config.toml
num_hidden_layers = 9
hidden_size = 704
num_attention_heads = 11
num_key_value_heads = 11
head_dim = 64
intermediate_size = 1408
vocab_size = 30230
hidden_act = "tanh_gelu"
norm = "layernorm"
norm_place = "pre"
norm_eps = 1e-05
positions = "rope"
rope_theta = 10000.0
rope_fraction = 0.5
qk_norm = false
attn_scale = 0.125
bias = "all"
tie_word_embeddings = false
parallel_block = false
init = "trunc"
init_std_qkv = 0.0253
init_std_o = 0.0
init_std_up = 0.0253
init_std_down = 0.0
optimizer = "adam_variant"
learning_rate = 0.000369
beta1 = 0.95
beta2 = 0.98
weight_decay = 0.48
lr_head = 0.00545
max_grad_norm = 1.0
warmup_steps = 597
schedule = "wsd"
decay_fraction = 0.268
decay_shape = "linear"
final_lr_fraction = 0.05
batch_tokens = 131072
max_seq_len = 768
doc_mask = true
train_tokens = 1358000000
max_steps = 10361
dataset = "wikipedia_en"
MLP neurons of a small language model. Each row is named by its layer, matrix (up: input weights) and neuron, and shows model dimensions 144-335. Each number is 500 + 40 x the weight over its row's rms, rounded and kept within 0 to 999. Numbers have three digits each.
After each neuron's rows, "fires on" lists the tokens most often at its 100 highest values on Wikipedia text that the model never trained on.

L3.up352:462460490502535512502502407452531447536517455509496583472455549470517536545463512513440441468522532489480536526466518510554581529482484536573453532549501483476479461427486516522521554457441535520507488470486608483492505524554557468445485543526445498533473545462455488530531488515480520517474596521471489484499494518453489466536461532439499525464517526545539460548490523473510504444484523484576458483510507505529513487529508553431578423471476462504476431544485512494510499532602526476494496428427487469476580450555490491530498581451446537509461545477554554506467466477524500466
fires on: ")", "]", ".,", "$", "'"

L3.up429:525471561441481520476502483435506496533507496532461456478586543514544550473445441538478519501501458487476483475539507572444502473508547489550425456526527452470434517445508500506506510498490474458533507540507506485419528514519490493503538484454452489508520541496487499500480569535515603538537485485569443530540501506526474476500504509417498539483426556427492465499492451542445446409531518469553503444452491475502533513509437488628510396506476427510484498464585571526466415445614483490474521522468458481561480429514525493588477533523477511494504603457526434586474458480582500408
fires on: "9", " that", " This", " such", " which"

L3.up520:457371537412483499452450541514575466488548515543467495470476579485494521473537428472484437459493530525518534465508464544540499507538530542571609525513473536478530472502444481484474424459435449454557466432526536478481502466551513560447493487485550527537505542500456442447468467450438513473467536469532451472495489470482541461465483555530538564490516544474491456512594446532521466585435490517507471484508548479438482484433538545462487539519441528527514509583525459509516483438510518486486456542546460532518522512486515517430465482484480514438480563470449445534538513484532474506
fires on: "0", " In", "5", " pre"

L3.up156:457553517513502483519525624592537484565468533479527488480524516508547468542509513484437521485508485499471545423468539508521485503521464514524495542487489514531526433529529496499510479563451546534521521483486535509506476522502506501450552499464530496559518614522454496523531486504455517484507522558426466470528525506482438485488511506461480491429458511512563538508524551463455534520507551435483473478511480424450498499478498527440545463561479518480553495482502465501518526544531555455510476513459505455526566598434492500466477480479450467484450511545518522466521502551435444421
fires on: " of", " |\n", " with", " win", " such"

L2.up134:550496548521530515514455531479567543401538453522551556494485461509496514447497541555494523409539543497456496458489482509544442487538444527523497494481528539553437548599523450508522493456499503530508498478515501506432483511533545472490511563484525528526482480470485519478488481532464481515508566516562464527470460493537541510529550407493541547471530521416540517454426439498492469430487533478484491456522496453447528469478483533544458481517523559537498483515529524541411420486503471413486555432479475516521526518487448490517452464464540503482516470496446473498516562487511552479
fires on: ":", " Conference", " police", " jurisdiction", " classification", " hospital"

L2.up659:524550501460430531419508527540506542493562462526544515437465518507569563486515450480535614509519535491519478495515479487488492452463481414490521512499515474527451526415547475569491406518536520501538473496487594502534463487576501520521468482513546483488485531491476537422477520508515429497503478524579502515468557587499523492543452521433419444468460562427459485452501533465490477559490495475448455477569511480492509529499482500502464467546456525477546541523516464562502411440473465479464475589467498520463435515474548556537496548508501503469556491507427443565475582532493477530
fires on: " de", " of", "-", " O", ":"

L2.up174:534421530466468528545504472500500487461495415437536483516504539557529423479517431520410500497551534495510476428457489504573503533512500536494467535500527528551489538506413521519460489480496490564496513482539516525493493565469516505473537514554459554481476551544531453501478511468520528574495503497484376455443456540432445456487445510543503511477507524503472484506544485394501515460504451474501486494484456540466523585476543503514490433486496439534492488569431531426425469478545447502522456506430485464500501541521492428517611525415435503439454533511525562398568453498562492494
fires on: "P", "M", "N", "E", "G", "C"

L3.up394:503484483477592487498529528532473453529478469496466464480476474477553521523515433507521497518457543483591502499484458478529475474432544469463506445532508574483413428528486511507485424508495582467500478472457536493499545520587519517490555554498541551425506484500537494407467511487506482473474486486493484414503522537498445462550502471495483525494529471456576451526540508546488572439456502495562469466527538530496505492500470478503528464550523509505459496516445568531544525471469456551472501547441499496475548481409461530446488502443497470508535476519448476575511504543474517504
fires on: "==", "born", " by", "r"

L2.up1348:498502457524510400486544559456521541549497517488539467542448471485511517543470507524524516457481526523484510497468503517571486497468585454498483508460533486558435474487454463488511542485505538505488545484490527488488453470495526514449568494464491560535447587567489470486516537562506520489547458545533473497515524598488381488526447474517506506468499547524468418475487508539508514464469460494465518564431523450486443452443539457484498432544462539530525488539517586536432493449454517534514514452514450471490544524497561529522440555522531423481493471470424509520449519484476475526
fires on: "A", "N", " Al", "ك", " party", ";\n"

L2.up937:439549488488461528457521521441533477486475427524509489494520509455445535525529481459458475529515496455551510483408471495515468524513531580488457529526436513540474451462472487501481572571541552479445581520527477515529511517460471478482473503517494506542579535460412537506535511450455537519443528541535476499469508474503489501521449473552481530517501483501492497453537505430437488449521556567520486460556560457439553405420518483429481509509471528461528492523468555507401453511456460510479566526531508464539522458506497478545562521478445469530522535510423486455607551523549506546
fires on: "2", "ian", "'", "il", "9"

L2.up821:524458549574471551493544443465489460480471511440465522492498450549544602491505536495480550466461482523528516497545470542515513544453508487538483589522527490550456441372525493443490499551426525498511474548502515532521454525563487529365541454532482496478508529491499489491488501528490506537534516499483551472470516569477430431515465465464463427553533468506488509496522505450502561472507483445452453448480440476430460467458453480441458519525509525504475512458483547519474397499505485456496518463521514565461527495507498528506446548511460485516473435449502425519443497444488462462
fires on: "-C", "/s", "-s", "-S", "-M", "-c"

L2.up934:497552525469556409481460487523539468471471548477480455521553516508474471403472512493512512464439507448512452535470494516463552566477523517490419506458575479437539594450451507559446538497509504508492503581506505472531550472515520497490438431435529532564535486520511445493451489517553487489430440432429459533566465507540479510420490526586499504450470556472515529519522513431482444485513444493497481466514490565521466494448539484491532480556528453494553457548500563543487519539385537518536461437485474457556545552487525545529556453414469498437530539482433466488592512415541513539
fires on: " as", "un", " of", "it", "t", "ate"